config.toml
n_layer = 11
d_model = 320
n_head = 5
n_kv_head = 5
head_dim = 64
d_mlp = 1920
vocab_size = 2048
activation = "silu"
norm = "layernorm"
norm_place = "pre"
norm_eps = 1e-06
positions = "learned"
qk_norm = false
attn_scale = 0.125
bias = "all"
tie_embeddings = false
parallel_block = true
init = "normal"
init_std_qkv = 0.0291
init_std_o = 0.0361
init_std_up = 0.0416
init_std_down = 0.0416
optimizer = "muon_hyperball"
lr = 0.00764
lr_mult_qkv = 0.4
lr_mult_o = 0.884
beta1 = 0.95
lr_head = 0.0126
grad_clip = 0.5
warmup_steps = 200
schedule = "wsd"
decay_fraction = 1.0
decay_shape = "linear"
final_lr_fraction = 0.0
batch_tokens = [65536, 131072, 196608]
seq_len = 256
doc_mask = true
train_tokens = 1408000000
steps = 10944
dataset = "wikipedia_en"
MLP neurons of a small language model. Each row is named by its layer, matrix (up: input weights) and neuron, and shows model dimensions 144-239. Each number is 500 + 40 x the weight over its row's rms, rounded and kept within 0 to 999. Numbers have three digits each.
After each neuron's rows, "fires on" lists the tokens most often at its 100 highest values on Wikipedia text that the model never trained on.

L2.up1770:454488502418475504503617457530563424543502483540522460531492497513500547446535474587511476539528459442440571521589534487474495487509551492484433482472475514531501568522536538553469529483503491505495525528452530506542513457541502524538455468524492465589583527477447491547506542552479447457
fires on: " gu", " Music", " known", " led", " run", " pop"

L2.up1122:453485447504507558519431417541524483521507482529444482482431523498500445453495510497522573506517544538495517499443476529401496490420570535446492514581452440551492474550510530494531442487545497396475532513460536477497516534494479463496550486520505562523513562522548523473526489528469482502
fires on: ",", ";", "\n", ":"

L5.up803:508504476450458483465511457428490461507513506477502551503482441466517490523497487514548477514510462472564535520500448588496464513490525495450514478570494492486590530456546443516538493490507479482502466505549438567478475520567500539461525504494602450518459516520477416465449562400503515444
fires on: "re", "ec", "ne", "ition", "at", "ation"

L2.up122:501494540446517529550489524556553452448509506543500489503506539521447543479537543532494517401476486503517493486475514530467507591561434527524529534547505584508460513489629461450485496573554571468517543545538494484475519495492528470519457537477485476491449536469510486479508452505541509452
fires on: "ue", "fter", " =\n\n", " occ", "ouse", "ampions"

L5.up302:433438496527504435494541440513485459500489527464537433471578456545569460568499509503500474528566464501461489502420554439518511546532520462547519438410467545433544514558555507563498500424443493520542446542421496480536520456553450484546475466500546480494589497520581452471487508448530478496
fires on: "for", "c", " but", " of", "arn", "ing"

L5.up782:463452586441541534522474523480481470519479478454501543518461524538456522479481487595500538527505541455514475537489513471528447545543464522519464519421503466470502412557558525499503561440557452480586456487491474456485462532484497490513399493521534526434503448443547524448481486477524433480
fires on: " ", " offic", "=", "ult", "old"

L2.up1752:480549495482459472481491462496528551532607457513553481551508564479421524502459565473503453522537452548455501517486540498525451472470457552452483557451454479500451527513492537515520474524501495495463462527428478453563466527497526425471512521515590551481493542523503495503488457493515551511
fires on: "istor", "field", "ced", " bus", "rick"

L2.up271:488485527525471525532483458567591499504472555537466506460457520496523486508545458471514466497493412544555522477489525474533567494499446523486443545475513540428514498521469473419515495487449588493537490466509456515531556521568506469443516447521497543542596473500524541540479579502566505475
fires on: " me", " September", " go", " October", " football"

L2.up141:518566574431475508431546477444525399565497516549522480543575591486497455499504451567528441524471496457540516480560429522509527516509536517529411453580503578505505471527441552570438496495536529552471515430516496494451443417554556540436540551435526456477423457501447490538442451537420443413
fires on: " compet", "augh", " fin", "hes", " him", "ically"

L5.up91:503414508444537500520464500507505437550555539479485497518522505517481513441534506530487587456484488495538546442544487462497519480459455504474495478534430571520497468548494450517517522525516530494448480438557463451453427466492543528438444502572494512426473579464482500477489482483488456512
fires on: "ic", "act", "o", "ric", "st", "le"

L2.up278:511487519532467537542492520515446482510498496438494498489438553444414518473515526483563563516450487544538446473468528554478493476535530495493484490476513525446491570542397546463457495514469530507490480485479536498556545489486477499507534468540540632488537524381494453510506514464559494438
fires on: " ft", " top", "ior", " single", "ings", " com"

L4.up1273:460463527473465480551434474524517625521473511567596511518505536507549620525605467481498464480493462471550543488583481534498477552506503495467512455444499481463484467441560409494531499457495523465480545493458499474464564525534519544560451471461532492526509517520537466488497508520410520504
fires on: " the", "'s", "|---|\n", "omen", "ze", "|\n"

L5.up68:590469636565475434498515459507428512562523434500535531498458503510449487549480465522562539497486514551510536473533505519520459559508487592540492362519503536511420556513504484552500501536490496540435543467521516467570534556481478480525471510447534494529511482417518460517473521507473469443
fires on: ".", "F", "B", "'s", "'"

L2.up993:449451491485490576481523385450513522451533455486498511512566470505439480571512449468501483491517489506493439472466503485437433488517414504526464463503540491518464551488526518627452487488570489559435524459521487510445475529556467525562473522561495549506486522580458476481492485519512460530
fires on: "ico", " record", "ough", " vill", " present", " Year"

L5.up83:491398603520549458531518475560535436585522495501544531442502533478491429506493415457508593493457483481472530485535480584517522456559505480539441437389530507545528517511509440425497526479485602558485532482457497546608497496526538443509522509488571508504549456490413544463486464502477469555
fires on: "'s", "'", "e", "ary", "te", "is"

L5.up1488:421478528559527458477528485561542543447548535531531536451520510460508452532472444467546477514506460392500500530496521544464550484541381521503565451481477489477539437588576504506491527441440496524484412533504504477461502458550543515453462445478499548419509431456454498528496465463498494495
fires on: "s", "est", " of", "ing", "ter"

L5.up170:458562499547535496489484521489456460489455474529604525533561471512482484478540479583521485487439559499511528527443562530454482497517452494502564419503430567470506493489528505469469483519533563471500393465510498504463519542505456457500514498520578540465510548474498481550531491434479461485
fires on: "b", "m", "c", "i", " time", "ch"

L2.up1847:473425534506454514520550495476413520567582519479536507484538510463500488531511480496502536560488511523510506557456521510483491547510510585504489525488475472584499437572502441505462483463501442435546439555475559455523554477473533480502519549464565488539464488457511502539480478526464475507
fires on: " comm", " due", " However", " result", "ography", " Q"

L4.up1586:454493543419533450464526497511525531498493549464395416529497480474462473510529454483497538490509500542532575495588488505515485545507533473586460575465482532589483501455475455548571553501526535509547462426516459429563479505505514570538520575522474490450541542472421443546507397514516440473
fires on: "le", "s", " of", "a", "th", "st"

L2.up684:502414552474540506522476499504460527586491505521554430458576459468448548540481507508527504480483442489558556480516549492424529444486510522469441565486471578540520490434526547511469539511520543546492530515477516575597460567530516490525504512509437498481542521542449495493449500522538541473
fires on: ",", " name", " located", "ording", "uch", "ician"

L2.up448:457473561449514438475473467551499551509427508529456470461581516553461451436509487458510483466474538419522522514524592540505458447501476453438549500472505471523527442471436574533458529468538530460544453512477484499517461511470531585534484504468477461597427548591468497572461492540557479551
fires on: " ass", " round", " well", "lement", " along", " served"

L5.up634:533506485491480484554555461534476505527385469438524444491597513422525461475535467516468502511479478488491539487511530479457498531510514522497471495472553538529501526525528493563474527443525513416532479529534549581507544483406511532547491551512528543500470525441471494481547505515542485465
fires on: "age", "s", "ed", "air", "ay", "T"

L2.up1180:542515546476513519500470456534428508516527515523463551441487544462489494443504501553589482540500469486482539512507474441534465447577526480442543424462539435469464504524443539490502465486556495513499492476517540481519438524493541489530576474515472448501546476517457473561519521530569521530
fires on: " called", "min", " took", " requ", "|---|---", " area"

L4.up501:523488479476431502412557549508469515436553412457467532466450512479479499478459492539459515526530458569494426569470574557492478494506512541486488556533490458457520542522470498505417481518460513514536453463475536501505540531514505460530512447474468509456506574473454474490547569508506491504
fires on: " |", "er", "ort", "s", "ts", "ack"

L5.up1200:528499532510457470514471465443418475528503593483521498472524471476545491527461450507540437433499447527505523498511485569535449477545494476464505546489485445495466536427536554552479508486517519430487598494432526561508568552462552532522501508548548574600525485464491390487566439492515477457
fires on: "l", " that", " of", "all", "s"

L5.up165:475475519539566463529493487479468543466467501487547490561506453519531475543584475503442512505528468495514498514464500503469535435605550458479488546561466453418440544552476484472532561513507514529514475452502515541487445516496508445472516488477553530478494444373569501401510505541519492505
fires on: "ist", "z", "ed", "r", " round"

L2.up1871:493490508514495511485529527562471589506493485461492489448516492449594530477491493507493476502516511523539462469395559489495526455469474551476507599530478508470508448524477451504503595494448548528517503500490527526465466515487528509487492489577534508589488533496441564465561471441483518486
fires on: " Championship", "(s", "==", "arly", "ife", "other"

L2.up843:486501543508548522501493512504512472561485405461514468484463560543574510505508429439492476480496430592498444432494538490472490523501513485523580528492469509516462419449516467509515457502516498494472577492474418482560508572532512467508463473562528427565491477478507467524457532461548547517
fires on: "born", " estab", "uthor", " Island", "ind", "-"

L5.up1051:463463505521484468572505460498482513485557488568452449545480532511508535540467460522588519511491492483558417454494455439431542580548452506504507472500478489464508493595486533537497514556489523536548547494500463500482492500470456505483519553545463541494527519478531534582461552433498477517
fires on: "ing", "un", "ang", "ines", "ian"

L5.up693:498484522431427478500511519456532538451465473422469522536474565519542497506543467502498474484477497500521494490546529491546496482466478507522463471527507547458451550503459476532493532465551524534461482455523551432566453528491423495511570491505532462486427469561513538455488481488454495531
fires on: ".", "I", "ou", "o", "ical"

L2.up406:467489448507443513432525542489464515557465534534510457491525487510492516495496445575484502391568524481532548462484428505567471517602471469442485494531432461514550492453506478556528500473539538464520479447512499522526455524478506466485499520544538532462477445494455472486465504532426509507
fires on: " inc", "lin", " requ", " law", "ering", "ney"

L2.up1898:533510512461506581493399453450520637588479532531498544453556582505406442452435528525492482516520468460469506508526453474527553498495530493461517431498479499474537534481492499485458512518519532555400627560503580508481566452506463571531470536504491449567522469548482489520542488471391520494
fires on: " def", " known", " Country", " player"

L2.up1632:507522503506521503535413585522470454427617500414491502533485497500437510492534500458476566588445450447487562493589493516518527540528523550545561442450553557424453510452442484470448502490493567509538439480521460452415520498516463503497549548448515527446452505503547522460474511485536499471
fires on: "adem", "so", "oard", "bum", "echn", " same"

L2.up1621:505455588575466454577459446488487506534502465470509474523530463532481486525528581480512412554541542607453393526507483540462454464580564497539518496464475466496497481518480456564521538559492500499466482503548489501494516508519528589536446486483536428508526528475453552547444544482537461482
fires on: " record", " election", "ball", "istory", "otes"

L2.up1725:523549559455464426453541482512467492478479484494398451491542586538556534438444512556484411530471440509468505523469527511507533447505468578511484474541520462483515582482544486499508441501468513482519429457504464590525562452559526603493475526509554498489465582527483434514498580472477442475
fires on: " only", " add", " However", "ts", " |", " did"

L4.up215:462539543496433466419477513548499552489496466444475488522502506582506443490506458400503572525492487471544486519500479416555507482489483532495538359453538450460440503492447487537510534494498490447535436525502469413465490522477491458525599453536528505517483533525526481506533521503519441525
fires on: "."

L5.up1737:532462511546497563464443498476508507470551475513503497555440548455478399505563506491593493581476501529549441557551542491564487506477491508486473497450486518519541490519446496547457437437515557538484513533493502538542559487559559462449498577530480545544526525454453534549401526515473515570
fires on: "C", "W", " Car", "B", "T", "E"

L2.up509:510520499534469509540506456535507511540474583530422429459566506588442502462501480447535446469513547537510422474453512528490456519470523533465487482452443425482473445482476566514517556592522544522426503507496539541398473533533510577485496495555521555406545477572482456495468487484460496516
fires on: "ional", "=", " organ", " Rep", "istor"

L4.up508:500488472481503507471491446456541449543581570526550461566475498501539529456490554524520473441492408422478503461474504548471479486518515497466574468547452555473546541459472462497515454519475456452476505512554410513604568463526486500450539447499430558482527481578487458520538484500531553448
fires on: " as", "s", "ed", "ing", "0"

L5.up1392:480430468500459500528486469495552520540545521462496480505536490490530454468550531519418459464476488461551555449479527446446543436514575452475538527476478486505482497508565426547461540555464470419461489519504499544561509459509514481554552575540460560465491475501484501500507434511466507531
fires on: "ing", "s", " as", "ed", "er"

L2.up43:530538499550542532498480443487549565559509577462527564532494517493502510450525442478564493552415511485431515530447505478475548571508508490513514576459568514485483537521470501421444503453502484564535530505482498514434478441420468473504483459580427533473441556531532558511454513527490453502
fires on: "son", " prov", "hern", " out", " y", " area"

L2.up791:430473503515475506546458499599499512530493515525564446457496507498538522445511544507538473537430568528497480501459478455449547464525504586544506485481487468464452479474611577452495467515588427458526502496473493527456460483466481482537490508518518512477499553525562470460580495488529461520
fires on: ","

L4.up912:453496502511481534488561487510471499530481474465444486488498506502526521524434525506501461549438496559493503477568475509513525448493533542503516585510472449544480431510547533522481497477547534432430484493452487489487583537558482541539413489545497426486421500544460462490502499503565509488
fires on: " the", " of", " to", "th", "ound", "on"

L2.up154:520507553500559454491442544477475452505549480494495483542536456460522449397455553478538535519487475486465441487512561507475454500527422492510559434470498485493407463448535517533509455484461442500484531592505412459472448533540537541466460503489475479509524395547442520530546502487470531499
fires on: " soc", "oci", " estab", " due", " Euro", "ational"

L5.up65:498492480479548516556463494516529507470496468527529487552458512539473512584526480453372520434511470439509503482582509507562577518505436474433454504429541469452507465503482533518513516471395527482495468480520536493454470467546508506493504482421465619485490500539498457508488510503494479467
fires on: "'s", "ver", "ze", "m", "als", "ron"

L5.up238:548457458470523484541471523423509534471499448534504508513475469564529464471545537475510493424521465559557465472505493577436550514504515524428484503507575471519493479467491528483409465496514575478507527543555561489493402531507416468494440550494411540554492540516496500516578539550521508513
fires on: " not", "z", "es", "er", "ic"